Weights of a small GPT-style language model, trained from scratch on English Wikipedia: 6 heads of 64, no position embeddings.
MLP neurons of a small language model. Each row is named by its layer, matrix (up: input weights; down: output weights) and neuron, and shows model dimensions 176-303. Each number is 500 + 40 x the weight over its row's rms, rounded and kept within 0 to 999. Numbers have three digits each.
After each neuron's rows, "fires on" lists the tokens most often at its 100 highest values on Wikipedia text that the model never trained on.

L5.up716:485414501517505466588481483507567444569475469551508415540517554507484418400481531504475494543513474550475431527553431542477480467542520538408483478453411455404573463516450482477410529538515544550459491610514544427482431506486530482408486504501491488455526569502483475493529508566454526435471574501470480427495493530490496462463484532526474456557539527478456506531530489472437478561481
L5.down716:389496634502495435467479424455479515473597471534428407522508538528505496479428524568515494428478485552520495560440465499528484472527489461498514430488552534389500512542545585507509561532553521501550465503469511481506504501460498501497563498518501519434469430526485480426450467485566503538484528470524449498508542415531488537497534457508447470534500501459495487450538531496482536534446
fires on: ".", "g", " |", "all", "ea", "ab"

L4.up1002:499549483562547430453509528466544549558523442515448493526459499474471522509553451521500510457520536545491419505490536531466554496512489515557512526567467436548557522418508478541503528443535533442427465534496486497497536543444557469511542543507471534452453528478579464534486485511442467509483513411554543486511535499506487549543555473483577487449441470516450495475469477548497513520538
L4.down1002:499502529409510571516553497489513469444487463594534492453476472548541473476452499488523446506479475475453532519480538456476502488462513475468445475507499533438541523496573478477557435536474524525549487545534440481544454450534451565487517525501567455555552453535407501560463459505516501529551454567478471438445475448553496519523447466550456494562584520431498442459494416488484502478429
fires on: ",", ":", " by", " and", " no", " c"

L7.up603:532552519479469518476502441447542494480474518544444439515595469521497475526521537550517528524514489469445452462493475517531541500544549512494518507439542503525495481587511471541456478455557505498467536489516571496393498471519584502438491539573535541508503536508406491458514479542469511458493437561499449482540536462498464521562444478492434543516503447435557498524473555500497420450484
L7.down603:432462485425488500565508469485503506523496456496502483459486526542537542465582466488508493516487527486521552514473532518546446500499489488491477511529432517547569531471451494492521473557518485450515486486510526493543556530513462493541471436471472504461491486537583532495495528498466466592562517504488499515513519460562504487476436584510552468467524481529521482471492530445533556434500
fires on: " a", " S", " M", " T", "gra", " L"

L5.up298:498428512435441408485548470450527561484500523497548487495520573470553479552511599504499470477492464482464510479490452571526437506517553445495451442551458549497529481523540486532480501551502501544446478527484454504448497497500495518435500568522507541460511438542529499429473526443487464485499461466460441520505457512491515490460485488539475472494504565459498585546502522478465512540501
L5.down298:500507530404415593442558550517477481468514476426457470471562484500466528498485564449515452465522552460486564444505528503543451571513528513538479522550528447517452529568495507514488474533455489520477485544515406433441504513474443505468495499474414419526484457506521497522465553447461490465456501410542468491495470452459409519472484526485470458483536537490471496514520518494460490561528
fires on: "co", " like", "ke", "ca", "ver", "te"

L7.up864:518509530444539518508458553497413451564453519445527596520486502539475547504542475551389458506480491485476604506516548495481540474498463504467591539447502555506518534502485551469539514521524532526536453463505500436447587555544495473502546485388471568469438470499455509545469557542476455534516474466568456512524521473547535484489460484468539509492439535528448528509480520491471466546497
L7.down864:459489545540525424534525466581496443479507534549509519471534367546482448498534487420539565498481480516521452462514480521578523454519514444507519493528472503548441483445537524435531455488568481471476552467546510526502578503494529514514517478535539523578558525456529533455500536413448543561531453503459508488483493401427499502525492476478505494516499502522525497559490485503475507495541
fires on: " ", " re", " Robert", "van", "o", " of"

L4.up224:501540599512506430514544515502519537544584546462508493605456529422474495468452544496421511494471556509433480482480495481459452456589510498552436446449454501546495543493525522527483549461441596472585542464465527578551492444497523520474521564386495511559478468506584472489456523504502527451559426498524424523502472459432434508444560479555529475463514511467515571460541452516512552551466
L4.down224:550493475505535466472470474555505430490490469442496479506525513435470506560536432477513520499498521473504463572528512494537538477491518521518475478466576445483454475526457480504519511508491485516442529559553491417495473490465561493408467537467483464542547473496533502535443393480477486514494495528485497465512446523479583510502429478558515450549457498541480447525489475487421529528512
fires on: "."

L4.up1056:522545544512512512516465482472440550471506500554474481527561487535477511549421506543501494475501499553436511497577535585462497459510498463497495512535505528558553505551520501480510499516499477534526521503516478545492440495547503465522489510575435564528522528460502441478520510543443557498575510541461610564574474564516415410487458576454451514572475552457447511436569465553469440513483
L4.down1056:502485493467470503504540523531554481519435489435440549470482461524562500466539425478515457481509518530514527460484511413566509511540513507518516511482501528433564529419528510497518410515428495462504510475460481548476531482491454572560427511474559492570504464545445544510416416480538531520497488463482463501497542505527504510475536479527530492429481482511468488521547480539499530477473
fires on: "in", "s", "-", "to", "ti", "n"

L7.up966:457535506531578528517489466460599504505482518520530530487483481485458509488477482472545476502508538466523505469574569488419518580486507562502515534432528532502528491449509502492491505499458528480481371465348446555520441496532467452519546552536502508559421452485442474555473502513501454512549510545507493540532532503470382591457520473504495499500487518465484536500453483488575518499467
L7.down966:524451525550558467490503496543549545494476481525533491517576478518457468447519431467484509469500507441547456520510497474479548524530451453477514454536549404509433465483461485491540555550457561477477493501540546484448488489533550484529562499438551436470551447517448519487497532508538523542510528527526489473480477460462565488498524443490560507513527440522446446484510537517481518490533
fires on: " |", " (", ").", ".", " \""

L5.up745:487413447471518445447483571505465479473510465443552472539505453478421518502571499550500471470541511517528529533518543495550556476500491535542505490481508501508514503518425607546482531575511485491502426467475505449498492502529461501608502443493391516561476469544477540513455568434528492470475483600506492573498469486487432471484474500514472415492505478506559518465512376566566521430535
L5.down745:477591532569457524520533421483479518497458521567490541501493518510482502532488545477492501521473462489526446468518491481497408510503522442443498480533520560520533508509590480468537539508528511461490589515558488520482536524450484509455492522498557483421540530501489504505521469513465533531528542385481467463502468488506549468557492465490528552489488544473506549540483574530440469579435
fires on: "s", "ing", "e", "es", "ate", "ed"

L4.up462:470502523449533491463539449478526494530534570431484510487468478491422482454546540526498543490491473462463502528459481481464459483561492558485490522468482468551494492498441566500555567437499556481557532515510563537514489500455443432539517399490468418480402491522556511458537562481440514533513445551483486510538517466514429441504529479473430471486534566567456505480576511502453520426560
L4.down462:475581479449472529497569516540480600520499434535494470522534494551527476518485487415557477465502504486532529489550503456432505532477495505453452472489440565466549447491539470514450432598499432521481513548493497461429534534458551538549497469497499463480546474488459437468499487490515478489545513428448435414451516570465515525512477503480440562476515429549563539557465558453498501519502
fires on: "ed", "s", "ic", "d"

L5.up90:486471453587515470438543518527522554586473577558536473501503498425493435484446471516507507501504565544413475425472503476512521497443509515488517517488428501438473477497569509555466559540481524471425491573478475468528506489497498519511508528455534506451485427530511463453509553529482451522475435503540436507506476443482542484484514509409486584573439529539474558543549506491455451488543
L5.down90:533474479467535543473476496520513538546527440412447500579606421468480524504541466481501521485508558425579454641455480459534513553514467442542516480538571475541508512558451469510528415445529512477522519499478475461520461487505506530494507468417518474474530506470522485490498461458510516496483490491447524501454513514433544447537467471580563439534515530533505601454497424470504481538560
fires on: " the", " in", ".", " \""

L5.up849:525510501461486498463545479504560498475459518501477554501487531489479478524502575503479512481543524488520514474451530492482463522493457499562491472451513528480530509528491490469556513430515420490433539489539545553496395508528581476534489559537501452531457467493450478486594513509528528439482529529512496588454476560546484428488461542454515504498508537491565471471529548473541448554479
L5.down849:479527533417496500489504461555478493467459509596490526541462550516470476478452476425474485493427487458518485486505444519470546506450543519530438519451500496510488480546517439586519471490534558490516530562458560479471516496493435477448483511423510461477576459518477542536493509519504519514577497452464505461437474466473541531506508447489519574487609501512468470547505515438535413491470
fires on: "s", " its", " of", " more", "ic"

L7.up554:511486467519435460538541475516466495501528569464551461526518515501483470553440568562460496471484519486570496461483493562506544504512527498464552449394441564520481604505480499488443553437518483493532542523451475463398537440508488505529527488425432498527510509584571560493499465448480548526446559515504494479492504499539466545443525546481473519491458503473511448472502454457492401564487
L7.down554:532485479437516525431482493544480453441485459516389548500440515543509600473395500483570446464508487506516452482493530504473541424567541466466485474518470423515500438504448476496497427566475528482477534484547552488489493512476509487536566488487519549457585573524521533547451553506503480524449502488567534509463485486470488534448473480462519477476547523527490514507545528424495521440391
fires on: " La", " f", " la", "ea", "e", " di"

L7.up1070:511473530521505528543508506565525530536402540546544509476497565578475454518541542455487483564500505467450455538578468523476492464464471582456487517578418519460498517569524522493465474527569478445518532511503489526466497536438448500399499481519510443525483509510507450547495516452487468506513508491479544457519491534629440498470512466522566468458596519486464470472473450491556468570486
L7.down1070:508467574566578458546510485551465537507507514446383533401544481434536513492402538541514490504538430510488545469486493488539465460481471457510482449517469456496476503443452503573546472497464503469405489507439512541526455528466523483490521469441551540492435521463479539529430562533468500475418472517489512505494465502500499436496555486498427494550506488578541431472506497511497482477522
fires on: " |", " m", "–", "ab", " ca"

L7.up321:496522499492563572438553497461521515499559523492560572448489432549481496486448580411434484527505554515463555563569518521543475489501505436541472497535504511556468441507530519507564480515419449533476441509534504458560435442494517559486525485475436512590513449435520465529496482547428510507475471544406492467541544466510498471474581583479519528454454518454500466506477504471507550456463
L7.down321:487453513458522520431519508542463483506501574464513517518502495581490524550501443531506580459526505503496464492511532410470509430496473558514480431509540493514525478585487557459483432611449568491505531453502453541526485554526482514513487459506466560466324494476464529527491565416487503451511429591450522498535492514492434518601576479532544513526501499520484505492550488486543493498505
fires on: "s", " dis", "ations", " F"

L7.up358:523443525525522515499469520497476496546515488473471510443443540427501447518514518490482539453467530449469501527502486469519502472515527413480501503441457501443530540504477525589490534516524530483440469491498544478467530551543593488532492489534476550464495555430443406500541528522537504439480513412414540600521502481506515541513443437488471442510462507501460572402568511444499580492525
L7.down358:488513455459454566458458497528539496489512442503465518512448455550455472535498480475397537508500554451518547497501488588462516493551500524493481486474538570487458499553518522421494434480563491482564499548488500524575525452503467603477492473456487448512530477581508569454477449430483501494547537528453444449481490497527460462535484485545460539467601502580475513490489438575538545502505
fires on: ".", ",", ")", ":"

L5.up783:471484481530455501520505544443508497573562532505476560447495477426466479497409553543480504519502526548481482562518494466515418515480447550496474491493428527501512512587535470547415531505474564458494459479519493540572467450563546501448503539491548467508423483562452486584491545541499542494498489443467504470577503455517394545457422430519523453556465510419506510437594523412544502427513
L5.down783:560442490471551542522515458485435480493448510457524525443537578533492474458461428515568581548420465458508528493450534531469514546506445516515496511466543450494519514498507496520533547592508509543555548509456514525570447497454567454495572488530504526501449491587511451532532455464561529538466526456459504462529485463517482434515497418518461547456502495519485398520506553508522556536568
fires on: "\"", "ed", " called", ".", "°"

L7.up265:518507520504548434492489453479495514473477457448523521537536435514480522548471496462513445523458542514505545494413551570471540494494477535459514524445568466430538499550517523555389401529461549528449522513412577466529539504518545586519449557482544530495450487501513490489402533476508488508532501510518512492496499430518406530551540528530529542478510589533539497535489534475493488464499
L7.down265:481523484469511532470507442507543502507482479488463525519524464444477455452450485531557505504538474498493533468521499503512474540434473418510516491558507412492553555524533529537596574580475412467536440447523491558466441459495469491457453491500455511526484483461467514581582529455467538501543524560563453506513456499438541452446505510472517390513488510508505518485485431487536510573522
fires on: ".", "c", " part"

L4.up795:472536462538459512504497507421516455507435554468490496483477505530565538469549478485561521457513410499487479461547475487517457467467549460575552531489533449549504493574527513553481508478536482557477442489504562411543503516483500546491401471503518490505531552529425443514463486510489531486516508440469474507531472534477491546516534474468462483480466539459457464392412489484488520538455
L4.down795:509502460439447469533465588527572494494473500541450564489512528501442529474433511555459539512494526463457454522548521494442513580517444541494384473496555482482506480464538507504510515475512496473527522516531475498514495529476635522532582532538473515471441488580466496484520536507538482491454503462500473531446598515517501511438505485502535515497437504527541516517582446539524470473497
fires on: ".", "l", "-", " name", "at", "ol"

L5.up463:401456520488452500504490510543454497471525525536563595464534502498484521523520524498446448514524496455478480427530525580538556554490473423499483509459521516485472497561574458487528543440494556507507535551504517464551482530508501439543510482548510464539552459515525530540541511519470476429469465544484488545478432528513534486479507545546519499478516492504522443550427541442488479521513
L5.down463:451543559438563503499483548544465407456574465488461543498490538414469506548478458511415517559503479525512500496512478496527501510522436479453516464494635514460518497507523430552478481493497469457531527528567472441545555478480464541567448475527542454415526498541492559539482537452489495505516493498484545523464510536451497479461527449540451473477553547502539517575463562543534524524447
fires on: " B", " R"

L5.up74:490428515501404547403534541466451510458559428526571517459535466570470501546498555488454507514449535509462499502517523516502528521529567488384492543495550501537480522494475453527496569437492462551608516496481592493516561501481501455470480471458530473438502467523466482474502518567492439514546484446511494523538425492502454431491536574460553536456512503510522525421531529583493469573479
L5.down74:519457517475473445467471579481495567401558465530536561487497466553515511490477558454486523484441497496562460527484561520395514484454547530453487514471484466473511554503507492501466551446473495480563457466501583467457603510488442494386452572454518468520472491494476508529521466542552526503501529464471484503518545512470511567461601500479547530475477546559479499493464484521515426522493
fires on: " mo", "th", " Mo", " Th", "mo"

L4.up596:412470521561482563421456499450452486488560423460491493532471419547520590509563486549530473482504472500496574457429477451509524407522536498545514529421500524505396428528479522446440497542475493466421521464589509506515497558496489499481562519518476541552496544484464525470545483510530513526475552593477504543570547473514525526515522493510537558540462487505499534473504491535485549436562
L4.down596:518519424494477477571500498548521473501499583534518553477506505493496400536467470475414519563553501554532521431533472479467454570497488476461504430563486438484525646574472482486530476449474514506545495502422459514523516467489504492473448535513463468538494437483567483536469467413437461430524495464504582485404457571483459495534447529574494468479503504516500500514478486470492495564495
fires on: ".", "k", "t", " was", " is"

L4.up67:482467487470527489492543529512524519587527548451456546510449489499424539543443488514470540484466485458453553457502542501483531515503490450580502506539469454484438560583465552513433531428490577553518426501515524472511568522542485541457524482494517512509500474517504437528510502449516540501519560497553483415607556523502495485450486529506509434510427549486504525562510559502490494490478
L4.down67:526478457513476514541468460581490479487440487499461457415499443505480473456495529504547535471535516457494554453498470494462461528493494537556522546552538521451528552408502475474578497526570508516539580486484529522515481507508450494553489509519434505477494481472444453507473493517516518551489480484465531515422317538521523491526559454488576438499565497555449470467523549516475586497482
fires on: " of", " (", " for", " ", " to"

L4.up959:504555501425501512520518434440482469506520491505535449463464538430573548523528543507492456485543547518535454512584506592507510531446453602453425480581507443488569524562503496542512434489436417503469531468502511579518530558500466376503463523588504456536528490450524494494542480571500549453434441530560525508487493506499563473604528478458538476486446486503460480485452482503526534478539
L4.down959:450439513509486534485498493594534544443440467430585510504495443465502531493519437427440503569450543543474499447480530455567514483585481470504528458495476531467539505418500450444453509403493554539520463477453497439541451467532428511459519561516520502531512494574470528434544463477505492436546502466455457513536501445543463474495489494487445568509506511489538490513522491511505480517502
fires on: "d", "in", "-", "h", "al"

L5.up202:451503489513486433428433541480544567553434532499494546504449575476580493518501428553513477545516569492448474453532549447462488551493539532500529577537459477486535512527505545521511531528448480563477539518501512517536518486462439522482463503529494500494550479480539581514498433512486441510415456455530457486536510394521511429584521508443533511534557497500532456467451438548495456552506
L5.down202:490552472562577543535451576487423459475495457497499560443427516472458499586517500464587451485432575561438470531487573512527478573487521490527551474516497526457451504502466531422438461515472506507498526456497515513511526521518479475504487551536528491533512544517579523556479591472432482482520471473505534447535527491516512505457504504550477461516517468484501565514478497571507425456547
fires on: " Re", " tr", " re", " Jo", " over"

L5.up963:551454485492483512455563564497470448498459620522445481491501535588476518482524503531495504544516522588545487504500523528507492453466432467499533496486445480566457532497548442491503517514479491469524500519512413547484501556447476581484555490578445589503501567536473470429464396496516486490455488460453600487516512554506443451509453499493485512483472520504491558456457557495448542490496
L5.down963:555548523502537541587557514467452509467474460410503490475508494577481461487512469499541555464514419556433549480535498547491496490500447545539493486521512548571525476451474551493569508585511498502535507567482438528511486489534525448511569527555524482503506497477470448481537480535476473489429514491546449477563477616485490556531486467461477494461459525424532502532539515545520513502569
fires on: " car", " cl", "b", "s", "ch", "sh"

L5.up924:493487504530484445384552540545541441415478494473550509460544502490522512528438476508435495458550528598498580526477488519485522488475514423486541535442486468440491496488530439494495534492519445490504463529564533486490519531517586567456531470552501528484469515538486461434445508509505478531507481508489459515497480455507521524455560535523485568570522479533429551433473540525505548519479
L5.down924:463515513465525534468518563486522534478484583470511512453517563483414504504472511521568516507551502524404526533477524499512430453434498517458461526494524495499441465459521440527493497536504484481486445489523539549526558507474483467444396577512535505463515546458509496489501480514456457499509460512473472498475475514518512490479568547442463558566480569433482538524505468478468524534468
fires on: "y", " Mo", " mo", "mu", " Mu"

L7.up1097:440518567492570542476485469456534487452494487552561447543436449509476508458485438532462437470506450464559511555557554588500519516411466517457553511471561447498442487526482507568497501504429517511483441509507527457548510615583467462476511485544445499519460495462539454484439552488470526426551481496510548536459489465487561525518500497516524532517432551539588462500448475521540437527507
L7.down1097:491491574516457392494510509512479512496478496417444504511492469469528404482485530486448415479459549537500512492463525477504531522488535538577512512545433511459503491490581474416500554403506519524500531565539499535520469513529451532522488464500561531470509506435598483526533467502508516592492505454568491459519566588539498510470458442437535496559534578464494536471491553459498501475499
fires on: " S", " Su", " |", " \"", " 1"

L4.up641:476478494523423461444468486544492518514502529465546467419551560499555447496478553570549466535529517492480518524562456510456454551494491509470432490518492507502521540465569448494551436541502520510543458528438516511479468506493486501526538499515526511554524443545519530466407485564526523475426451492438478503414431527495509556548481542502564503512463581489498571466465547585554431487486
L4.down641:480488461533513540508521502561504516437492464570480463520496495413474483580550462445387486550453397487531523484419517501476522519530555468507506534532493531477503445503475532541451544536545481494450519501533463514456578511486471522501461504471478474446481584457477485491542460465489449502470514504532500497481598527479498466527539524546439511505408449516518534536542491465502477503494
fires on: " of", " and", ","

L7.up312:459454391450531468478511467501482537471515540460423467579555407554482513467471519528542488500517572507478470517520457532418517569423531552493505482488470494491522467497506439559517445547474478471488578464487462546427440452528581532501481569507426468482494505530545465509536493481423400482474489459516441515442520541531462459454477480554468490534545526498495445487513499507500491537539
L7.down312:534566575521560547480495469492501474552472461499563580431509535584544475512398499539529454511465471511502477541486529497475480457600510507460488522500486465533447517521513487437432532463503603482437518475607499488481526513504516457549490508501506542565544571437549524493514454522549575485495514517508451487494472468544503505484484461481492558513494481526478501472522473483541504496492
fires on: " La", "le", " Le", " la", " Li", " de"

L4.up964:529535469502401551546446454479473402479533514540516465443521491502554531476482486525525519480523479472480499538519420556479483474515531501519468494510482537528525524523490529545495500467550483503497466501454513525555431502473553513507433478448509425576452543465435492530526496467479502533540464458448503501537521516533528476516505537545508502496429537480473458495502447505487498509496
L4.down964:501466478465520425442535469541527470431485492554499505468568582508506476498467553415475531476598457536556566485426552481524498524509545530472482375468509510527452430445450518450515530495461467520455496533524489538488595491516494482502523561522516519518507471504451503473571479443555500459502544483520507468524498555437481568495483414532543519545518473501468453453480435583419465535536
fires on: "ol", "b", "lo", "ed", "l"

L4.up727:512586513584540498600445487479418516461511497453522478414495517435541466452507489462450487464527562475467476410530527521485423500506539480479471454464532573512503456500539568489506499473492528542492511554552508577452477429485497392535462555447526478408492474452566437505550460502488518499549453510485509527381483436503481500488483464507456519478507512492422483446553458544441405419532
L4.down727:573416538452489557459525487484470484572451487508529487509525441506519489521477577530433536474459593478446505529450523507469479541482466546487499575491458506537479529506489486492397472470568471520534450470437486463468538515458546509450497505535470588469535529500497519482524469467540477519451501506470553487539570483496568488463461572508514430537442431534481491549499523471488556438466
fires on: " the", ",", " in", " of", " and"

L5.up814:494533510490456498492509533523522525488485491434498500433521437491477455556491497482538541465504437478517525548468473545512507542512519501543449549462574485559559465452528479562493566522505483537531502512527519516519537576450492492494504491449457556490478464513472530531491499541550489500481433496504382475560505558464468514518420569508486553511487481545513475397478496530494473479561
L5.down814:473526557557446498463474522550494540461523453530442525520482480488433493401490508469482583473466515523516430475561536477463546505576561478491518509479531453453421530494523486536464517452491512605558474537495493491465514464533519515483491511436459493469576519486521535512513488525494482541547469472513534501489508482558465524433536548403475457478525549476512504596607477496484471463449
fires on: " the", " an", " a", " \""

L5.up748:430479491506529519427505437531597541560491487561474525478470450505479471521503523520531511475514528403557528461525530484462564552528524483519451517501428511510492498497496515533473479443460555489471515435472506572482473509561512458528484502513489508496511489530512461534509494540487449473503412469488488458513527449555557478502481407595594484564569481479532501497488539481587529462410
L5.down748:537555483434526494537493532585467547531447520482514512549447523526510544556447521555520543552500474503445508440498521548527501494462402489540484578520524518535556532530491507523541487519517419529548514482454575596508453484513479428461510505465548510481559473499477545511500466438508510484504567499438519516531410548451491513550500545492462587489544541552525451412523524520519441458497
fires on: "w", "n", "la", " with", "gra", "le"

L4.up541:436550486500504454570470516499633424577590503464492478472514541521470535471523523490484541538501485445554503534496445484494454490540529529553523496490491559490496519434534422531429521508525492525576491533483459514485569537478476587503529472551517514481481501513537467494540549592488509511514408593503518540558513443553427445524496523499389440553548445503504515591558461465491516480532
L4.down541:529484506549506523506444487458378513476455474463459587552555501466509423497500508549476460480441481456526453484444481516529498561520423490439508531416486476565534479477451539413494505495545552520456545481436484519460464521460522523511499514451481530553518471521469526502472457458496447454501513449482490473488538555462504529444524473448567478485413536531548548426469573485477510507427
fires on: " of", "at", "ed", "P", "ic", "et"

L7.up179:454430471576468545515432468496503533547491514502522551523535499459568499507526544500492491495528570453491531467517437454514551502537519450516450503528528463483506511477496525517497455466454495541516547526408504436489435527521533571457487422604523516489490493516484506539527560473496496522400486473505525534468456545469429514572504538442515496460465558504440522531432490622487527522495
L7.down179:542520530537527491517485438522506503501485563537493449480436559458471463465501437465492494564469465565547524525519558516563469554513540469480567452477509507488439521406514446465479508522498474485496437480540405484530527501556528539511543545530489435589434543528508482513473523516525438513539503497388488441542576564465560469479495543532566459436534446521490532441503457461522500456499
fires on: "ly", " and", " not", "-", "ally"

L5.up631:441410553504514553455561495513468442495494558500585464453522477422503520552482481487551535473531486480530472446554560597506491540508522451587520409425452485517409544485495431449404501557446502527507518491531478556479570550545520549448533497504451511532532473462463488542504507506506508398497469438500497465492502474490514486466479551551546551429508479473535411581434525526457497553528
L5.down631:485549491521440537551479445508454580478454450523463561509549537521505567503466485449459512515539463522513480435512423504534527439553537563544449437516463498527472504534535547605546499518490380496504482582507490519578425511496510502543507516504441510519508460479556542516569450495481588515444516581468520542488546496461448514427527490492463525576432495546520502584513505544480506595535
fires on: " B", "br", "b"

L5.up973:477485574593486522414556558580540523493509537498487480512543445580453472491518486504478536467465535497503527490528439449538441473471503439440505488442478522493480460538492523488542527495469497440511440576456464501582498405516463492463537501561540525504500539491477492482565541552458430531575577519457460540548527488563476459456489547506494540453496547459457482426395491467513482483440
L5.down973:526594460477511529459565556522549519574442458464424456447487475460498485543584533550494456400507456554436513426531481446530457518476458548453480487452456469520456467540461541501567506541523489507480476539498476515489520489498481510513479492559477483501444505505497569509495472522439496510544495542405526460510486473531459514511468515463478490491438426556473485561424492467449494518530
fires on: "s", " dis", "ur", "ist", " mi"

L7.up898:522495481501484498513500458477523501511541478541570553489466487526545436482472462594571484543581460485491482606553485442505527450563477462551544505512431474501514487477465519514438517458488484525461511430463519532491510501485454502474472469576505606430501521483517476478557607528469447510475490507521492438462498503540465440453492514419505492457474515445514525453523554511466493462502
L7.down898:460447537489524538523474516477493507526443520434535446488513509555476498549466607511536545481448520505445501534455499564514470559551521598485507484515526488467588481562449528501553465502517514521503497497416465497498488452462440482532490448475503416555435503530425474442526530533483467485498498542553494575548445533451488526509543491564504522498445513510486498480531557500549504479528
fires on: " ca", " h", " pro"

L7.up429:446507476485517529464577546501431461552481530437492436492509501517558513578497425487500564488484492478531529488509519458435505481474529465545493508481515510506502562562573454481549511438495497505523505450433402508594561568579504498494516478539457478499528501513440414531584466541505479435482477474509497518526583433475480475579487466508518451480448488443471576488537471473507495485506
L7.down429:497528490442486615441475569483457530565596521519462452425503509551442459456454494447518578484502490432476459538540544493477531494463492473533523522484510533441553479504487458400481440449554522502487530456458503464560523525477478469463490496546478510577521492486523511502510494565562535543465405490382494533505508483470488498431466491503532504574527514452571483472418474509523593443465
fires on: " |", " \"", ",", ":", ".", "van"

L5.up662:453464468475447502563478530522576584504464532531476516575515440506575447486490433472458534527539479544459531515462544554513496515492512544496493457431492476434486494555497508483469556485488539536477454536490570527424514433593521552429480478505506473487482504559562540513477502509488517532456489505528516496502517501511538512464530451513450481479528547489512480509593563572501501499505
L5.down662:566525519523506492411526435515477502491571557462485510448520522553534477559450576458588512509472533498437501496555493504465471483512488427485480535484478520538490525410512503505472503527510541429479495451481549523559464510474482508589500537551513521487566547476464503489473508440520542508518581481467474557488538548499488450498478609565505491551507450502519485453426464435505435508543
fires on: " La", " la", "or", " Le", " co", "'"

L5.up1045:487536449521541448539505477490436487476567539461441514521540518500500528517567464485539474507525499504478514510473464542536503542550554486559488498468473529515466490499520599536475525441512514495544537514519497534540486481508512548535500515462479537559491466495512551462526485442463514594441476470421468577505527480539489506508475521519509510415536395407457526496481523498474486444472
L5.down1045:489441483568491501487505466543500513544490411541597501519522524459489489546481490564462491560463479497443512485549495511561552488494475535499493480515544445499460495492460425519501534538506426489531496491487545447478527556453474408432492498566454493500466485503495510516464492575492496462511470472506595389591557447477523489524494531414449473485445572503538565522474577464504485529542
fires on: " of", ",", " and", "s", " was"

L4.up622:561463534511499487456458496531463406506495503470554510471443555497461487524446561464521434511560519503549472555571459516505509426489490494441453560451493497520458528494531475522497432479491468506476511594530583510450525567482452515495439440515516479513545481491568490512573433452518494455580442502556535535550549546515470512537581549465539525464498456489502513501465465522466407480500
L4.down622:452453549475517436569514453504464505491515544529500503526474465579538483465501468469422480497480548547532507506455423580567553489486429471505515498479512493487558463437514526465548511477490478439506510501458546464473436515483461489492501461446553458558588521519534528526507369485481544567551508548520525516529405538528474559486485561570533478467402483461494569474493518526501516462518
fires on: ",", "i", "hi", "ai", "'"

L7.up310:513452489508431456487560410506447578482576516527497497547538466525506457525495521482469499459530530532492508468541456545478549515499458483495531489476488506498526535559605589539521514560504520505445518481482485501472499505578540501557558471469575569504523460499587486447518524371511517556426450531475423547520468521514452515449478536480453458436429544473531526537464476541473480487562
L7.down310:521479361458473550504457456530460531540546515492485520540501480448474507451500496479537499429502447490441502515440494467559455473483514542482508504509547429503490497442525557507557485498479513552549449571464580472519473502509465533585495459508512487535461453521537555492551421555464437447476528493539579543549463537498481559553548453458540503452511411519479411449473437474445506550421
fires on: " se", "ke", "sa", "te", "e"

L4.up128:496538439501466477546505478459447446468506534540457474487500451471495487504470542508475553474431488457561508504475532438583545479450512474538455490421389536528469529508549543468505472506443550560532430489550588513497482579591540425527530494559581563441514526500496564504553538470542550533526483449492504464533498483560461448486604556440504502541556497498516480532596459515526512524512
L4.down128:464498507425528495487502568533533522465550536473488481506507488503491584442404501474507438439507557481456496491487522573487521548520464528472451502503516489497468517526561534564477515504422486492491532381514519493497466570578470495471481495467490503490491489501493549522496516488470473473515464539538582553523415546472493554532469494501506497447414419506568531494480555452499512498436
fires on: "ter", "v", "mit", "th", "om", " Com"